Part of a small language model's weights: RMSNorm before each block.
MLP neurons of a small language model. Each row is named by its layer, matrix (gate and up: input weights; down: output weights) and neuron, and shows model dimensions 0-191. Each number is 500 + 40 x the weight over its row's rms, rounded and kept within 0 to 999. Numbers have three digits each. A neuron's up and down rows have the sign that makes its largest values positive.
After each neuron's rows, "fires on" lists the tokens most often at its 100 highest values on Wikipedia text that the model never trained on. A number after a token or word is its count.

L2.gate460:516443414558464439456550503541484507488454483511470451471455469498435506504539529508540452477576492518528483445491506554575476470554435476579505519532568515441430484542413555525562513495493527532517477522549436511489439458468530521548507507548512449527492541503517457455438504476485553495510451434583437488490447534501444544483507589494550386494468491499458479502536505542556474512528480462492459505449469555488468574512439439476522481503440455553510476560500514537495489486454480433459503543444500551577517464473470553491488574407565505480486500527488502467511509514523516544
L2.up460:519492499563447492421552488533461527491440550503481477559462461469518556481455512459506424492512511524472399471471526558593420509528419455545452492480516455451488456493445456515592542517497504476535516506466501527450460530424470452587491519454474483555490589497492507476454525524495496513479496543570460504453514548481511548472553540442498414488472525501489537436461472468529514424562475449481483438444488513506502528492475477449546459529447483501549484487524471526421497547423434496449514516468563515547521488531442460456483532411543503501496500474485497423504485504457525427
L2.down460:517529557527509483434494462483458543508452466467535547577541390534539466406478501467515498471525480501413499522456535569510485535498472495510472474479455534477384462517462460550504508476478476494596525465411457445504432462435505539471495519512507508495534520476486518463514509552478506472516520486545527497444479499505554513461522561493499455408465554490486511426497516502527500463538488452497532491455509528521558503505485464468531430508454494482515522463462481484504455529458467499559556523506587556433574559538536474528525456526517521505542488439463511511559440410379521414
fires on: "em" 99

L6.gate438:529478542494560478519472479532538464496483430479451508486547570463640504520478514525453452504475490493506465491480488481453553506531499420473412502532545500489488513481429550449520556513533598508488505490513480536522433495464554544460558473509563455517483514547508528496554518418506498518554486556584455599496547559518480467516535536518529523505496431462466537616452524484485571461495459454574455494459502523511449500519465440482522508484462525472451450519516485496529546481481498515555470478476488472409449543424461507487503517477475493583474497458535488569482461441526451571
L6.up438:502473515467468550529440519487489566477489521486514503448562368438488523478453455435432504482520456449456413496527455519480479579560524457484462483457506544498477437509504500432493518506443529493455456515528462538523507487538507557479565500646550444538445539503526471493564473515485469458520558556391504513531466434497494504449481558517490463529483495497558440505559527526469529554477494530525612486491477476549492521567522582530537503471519555533566465531568479467540471432519493505481525497516496524534481536454505541505530501460548517541488504489535449439476483497541505546
L6.down438:546571496518493532591464514496554456458460547458481567551555479478624504490553520462523514545477437475520492501514537536495459523504471503490497555560475515457521425577493496518485479487554524491519530557519460519506517420469578552380555548500552426460541461464465468452505509503502503506501487548494457561509449495449515463541492510536530471475433432570548506513516459505547490472495509540516490511525513508523519483509529470535528501472533466428423486471444542482561484491472460510560508477500418427471388443495478503514560511519468551518427551461550552513548485501500570539
fires on: "Mar" 85, "man" 10

L2.gate65:486475513421561514513518434548527521486489498489516463487444503448408478470558434472513489485535438522450535459448559563536474514537464425518484466409508577487482492513502555545524426502473491464444493429466427519519474499435497514488539528525470512457454483457488481469468509470532516521465523486455509514518430528592468533559526422457490534531478548492445538523607511534505471516490434500570461542542487526506479552560465454477441444515482506572455565485543504432525556490537480503512456489387456465466561534498471538436504441451468510574479475502526510516505453509502526536
L2.up65:467468532459400455523524440523491507498458503406455486452549469505513533515593529503481542566505528513539530434506481483522462505529581526575518545462486477553482483511436469502534518407524490472508546510533511447527509507558542474557480446517510451455489575473497537525437513489450561549500461502459489479562506438414436500443527593495434515448458488464479524547484499446548501444542538517498500522527509470564463558517483485467510548500507448491507493588546486543474411432431527448538547498547502517534501538521456492550543560484484541401506500504493550488529468504488486572
L2.down65:520489589484405492506508432521490450524496500467458459498507520528431502465533518520411500531521532488539458468477512499551440444472490466585528551493609496500421489559508444535533458426528478542514478563509454408513484492484433492522521519521522466494457524514510497495452516480538583505476502516471560471551493447502514585467512540399444514507461493464493473523471513452507608482509528458485489528580501461555458483541494509501551571541503428500485550471467487529483490397441484463565558507491575506451515541562504483468498467475514505430522474544459495450430516511483510459
fires on: "im" 100

L2.gate491:403457558546532479484499495481545501466514539498480441433454539496589484410587574496546521479498531495471554544440529490567490499497417466478434523534607524577469488499519589537598495502469543508459514515559468473513434465568569546483522505505526480532492486463532477468583505531511532522527484439510536484501478467551492531572421482562512546497419495498500539494477458435528571517490509533500483481497533469494521545441511490555568518495505470527480493509526480572499509520510520493497517486427593568443527479401469541531503462521489468531489529484522507479516538508549504533
L2.up491:410478507497471507536472552509521544395539516487494439497497485516518500445494566532491570528523555501525524541476535516531533484468475554499480495462518555538512480435464568558578533507414527470440523500496470554436399517548589515496528495490536420526498493530525530476570478506572536521581461429536496539529517493512483503530409473481514504529435500470464481558451511544506488567472571549496482473477547428520458557531507509536502431489519530518428491543530493561506507534437491521505587474437487494442533388470432510570526488524519513489489459458523499528545520508533487470
L2.down491:444555495525412579523495568496521504464573539459457429456542544488507490519490569453500541523497519550499550511492525479508465526498464566508545507398603549508430487484526469481517495509452538451479482522508488556513432548492554526488545376501526552509499467453506567499535516454512496527466480476485520480584551473510439567553507554498547463520505513488468485493478545553524510524521515491530494447448517481530491437547497527512557512519565476482435471537629480549529504505508453561574531417460537473485505411512467531501550568539545514525516459491460530467541480469503511464
fires on: "ser" 57, "X" 17, "?" 11, "!" 4, "\\" 4

L7.gate99:443512505418496513569463534438509556519451569552478395473519473538490501401459538536467530548423527485479496433549440439548501441497477509542494552466558470496515522540478507469482437455513543511550492588473488493469516474508541473483511562502514462545464503465519549480493494608489541570499442445522475489476492524524562504441516430558529499507469478592561496502605493548463503465493511454529550477509469492581452530455559549483558478493476556559470512491397467448457526450525491502520538513480480480485539477483490538472485504515503481554528464545528520539500563556483525523
L7.up99:512506500507570508468501476462458465474512577546426535558487480506523510470464501487489564526537532504535542549483502451571549469517420531494474456499456461535444530523550484508507517481508558558489455450519410561518459506470515452426500487531495536457574539440567450492536518506464499448498549498526508474503503539491533483449573558446448462483498580494490560509601541489540443523460468425491432501509482560492478556492550534516544537485503527503488481499529518446510468431568535471563494562498445466583480480462582609462445461492481466534443519517495484502491499602490520460
L7.down99:577576469564448500539526510487485542442549469440508521514443482482479503485448483553558503568490477501550499474531549469517408538453470544512483482470482528538529438481554425438394469517563405467464481613460413499476519539508465445562559525559520493572530415564480533520477453456524503563512512542523502484498528520540466451471484529495564493476532472476519470468496446458503437450453466468511501427471457456514530545417515487501516495500468487562536496578486482503516427492502505459514482473506530488475503510510485459583455495471559516490507492485504547443441562465498479534
fires on: "i" 35, "r" 30, "or" 9, "c" 5, "an" 4, "um" 4

L6.gate61:442511506519525477510568492491491525531527503401471481520467468491491571501523449523515487456514501528459508478552557516524485500527464517560464483490510533511496542391457451523516454503554495497511518462527437493514504495504528507456485556448486501458552495505454424463459522429497577507442466391506469411447485493562540480506492600482496497479467534500531580435544541484464437511555505470569500480435539550456491544472510497506457483476501566556522529495545521545548510462501585494529582493522517479514559446559482467516473519383499505507513596485484544412530548474434547460
L6.up61:534530538519473536480486510534465378536480477467589418492577446498556546466499508448419481470577475591565457463486491543526494488504531471560467516571545514527447458489412467521535499432466485500485532513488455470507439432521509502498561527531452505579485462500544515543467482550483513495487501545465468559488498522515491499414498534499455504519480443496472560522420467480467561434494584527440465451522571466496510464514470574491492485524403450497476452495455453514469477528544441508562519493516546510487520447580523499482514527525464586558496459496530522494512494478450486519
L6.down61:459489514507474529515475529442501474476567528508485470504499490536511507409562507531485496524436473583485458462490485544480466461474467495590509502503559474474454480571499423488485551500497501464463531429456519436511493487531515582564474494493447521513542508498485548541473493545572470512454540429424471555553513522467529496576508454504422478419466464436488529471587517473471506459461449473556421599543534446542448423529523506528469498471433564535504489525421534466502546525480491484523549482530471562477527444541559519427475504450573486531460424465510489463491493493487496469
fires on: "am" 58, "im" 28, "em" 6

L7.gate237:449588529542522478517479554465490459518443485510547467509505487534497472479496474528514564515473543460585443464492497542538484501519480514588497561481425574550532492491552556517462418513452509484450491445512419535550527515536411446533571519516513495528444535485463563494556578520482565422486467442517438501486479490584492532434544428517458471428518475493551479512537522482463441529488540536459535584504474529500468542488446513479503531532470495533565502492462503505499455443479562451469518512454487443472473509492443495528520496484477532500539381575475455503535463551533460533
L7.up237:441583494532471489482537498455495491474454547605479439529432518473506464472497487480571519469537484499502560530522495482398476480532466489487475471511568484506477489516553474509404493439502434548495508492467454498536483509454447518513507523557481481546523530568460550499475485558442543480470510489512519530553595484569500509516469454540408473526541485572439492511555438467542502540480539491510420479487469492430519496477537592524481526464495494463501489544488495477443508483468581537458455507566520508477480419543456539485507534528457481493552436506477555448477551539504434372
L7.down237:423504468583523506546504536495471521549460511496526617542532470454544478503526489507459427553464542583470502497605468519549498537476514563521535460437552487533550546533453525526524537532535523500498533438550530505464583546453491518478480533493459491486511424425539472524501511486548524469520566466540561493535515554513508492532468519532525506557546586583440533436426510524444523473481492474451508468520531532496513525549556464469510523573437575515522483482536494520449499502543563458576476519482516472531497512504510471542449532507552546497575437441537519536538456530525539558
fires on: "a" 19, "ic" 16, "il" 16, "r" 12, "c" 10, "in" 9

L2.gate262:402517463441460567507529507511483512540459497428487482501444602484547460496531477479395538580536480538549510369494461499550469509548502478590428486403534578549541524531503445509493453464596473522546536463483481524548508467440518540512527544545509481519523458463479535519446467538539486502484519479501485490563473498514533551533551494507437461539466501477513571505464536430475505466511560474489467567487510466459524510528445521499459569534503430468507525511479522489474494476548469512520560551451472518474467534601491498479513520530501496522487533437419474524473542536547501478
L2.up262:448493463515476504485572467556431509502481459474519425434507546541522514504553483464390581527524469601527511432529488506493528500482468540566493465455471528515532524570485452546498482451519534423461545421500470478493526466511533471442559461529486475532484493549465518537442454519578480486491494470495436538528438482502424508479474481456498541513413500509559587582494516466545510502552542541455517515467563519442468540547472515455446567524503477516487559512489466526488465505523461470514529553457436524526535480582505513468463482474474516521472554458525462515457582553594466491
L2.down262:486531452456454532480539449490536404476405494433435462434490542513559472520492533475482515476477500557528499440509463506469518542463505510585496506424477570541542484560431435451520507472551542509572453495483492541494473479427557555534527523523488436439490481482401507519451520507526516495483487528515452535516458461537583514507489465476491506470452522474430571507523509423469507510501499490461557540477549497547548532552488505495489596508519460473533553493477476482471486477483428494537588526478474458547546526583527493454520543510563520562483462485486487475375524486462551495
fires on: "im" 51, "An" 49

L7.gate287:523512437487523530504550496511510461495446540483457521461501487506519486505500521473589517534461528543507477477510486523547517517505432539549478513502534481597513551516454516419594506506534465500546457434547548506494380582512490563477541445433541556542539405516609529521489558546540448486466463465533524505466480495545588539447570501563455476508406449527503497539437540504475521504523494510563487521451547489498531518529425474479503521507491522443467513462521474564500488474605437496474509556479505501538496509485485565411472469525452554523453481494542492524512521519501553522
L7.up287:420493474558545519470515482495462424454445515468484499564532495485465459513531500552519557608457524578559536423490552490546466506541470560515575452492454526509450497544497456528500536524568519511558485518477508515544535525523567462511500541500538550510490528499470544438447496480519492529432518465496468399466508488459479452459463540526510500532461452551482501558486453483445525452483491479536517513420546514485539519470482521531529481532487524453414551438562474450564553509473477508452470478462517506566495489559484571408420488491462505496368464552490501545511477497500524449
L7.down287:402504498474490532510555443471536500531468443472478471480584444455552502506468513475494549506442565437555522523519514510546533488466513507569584442484440463472507508516537472483504462438563473488454504523544482629477464539509550513441549543496554564582518502471468571447576497539484440512417563517489540430475460500533477461433477545543518547528492477466464488506499476529518534473554527441479429540448491552495539443509489529573449508489517511504501526500524439443552488552432481558506537529568515501517466482529550456474509495439502512506432489477501486525492538419450477476
fires on: "man" 29, "ad" 16, "ud" 12, "all" 11, "le" 10, "od" 9

L2.gate409:467458506566553567476463539500590468524486493517484524490504446484522510477486468481480522478500567491477439481463557534480469485487452478513491510503523575469470555539476584522517517562497460494446464465529589543471432509488527584493518515507477424540467467487543554525488520497525458491496493516508539455462445479605476505442468499512518495517443410503559518503526448473539521551476485449482537538482495498586504526460446495518438442412420533504513477534576477496440457480578479556522537437509538478522494425476436509481512458458487559501473552513597454537565490538525601517
L2.up409:471383480560470510532507593482487481413461433473472465508510472451446468479527542496461493505503537457534453453466501530428501518475477536496482499459615541532470564525487521532523454504476478503445415477510520546530470512511534499517546504578519448486473465550549599520479481481525393436503462525453543497477503495536515483429463504565460451545492464544554531520458481552532473483484479442543508515493484493627500520494447528508479471490475465463474541480580484477551450476618464548452525445529494481515507522498529484520492486482567562433510529504548528500530478525564511463
L2.down409:502542465416419506422448520500499486459487507509484533443600490426562482465548568547498535476405510559525515430462520489479480511518540428499533510463534521518392558553455489446489516514475487555473403498494483501505458489574516582509431560507549461562509557473559530480447484510502499505476545530531509499467527486562486443453502555562491486544428487494496466489489572541512504487558482459519521547464485495585462462500482540501494497489494519503453508506533485485516536455429491527458507448511534509491467552523470483473460533516455501460435476504562561557505473546477609566
fires on: "man" 63, "]" 26, "?" 7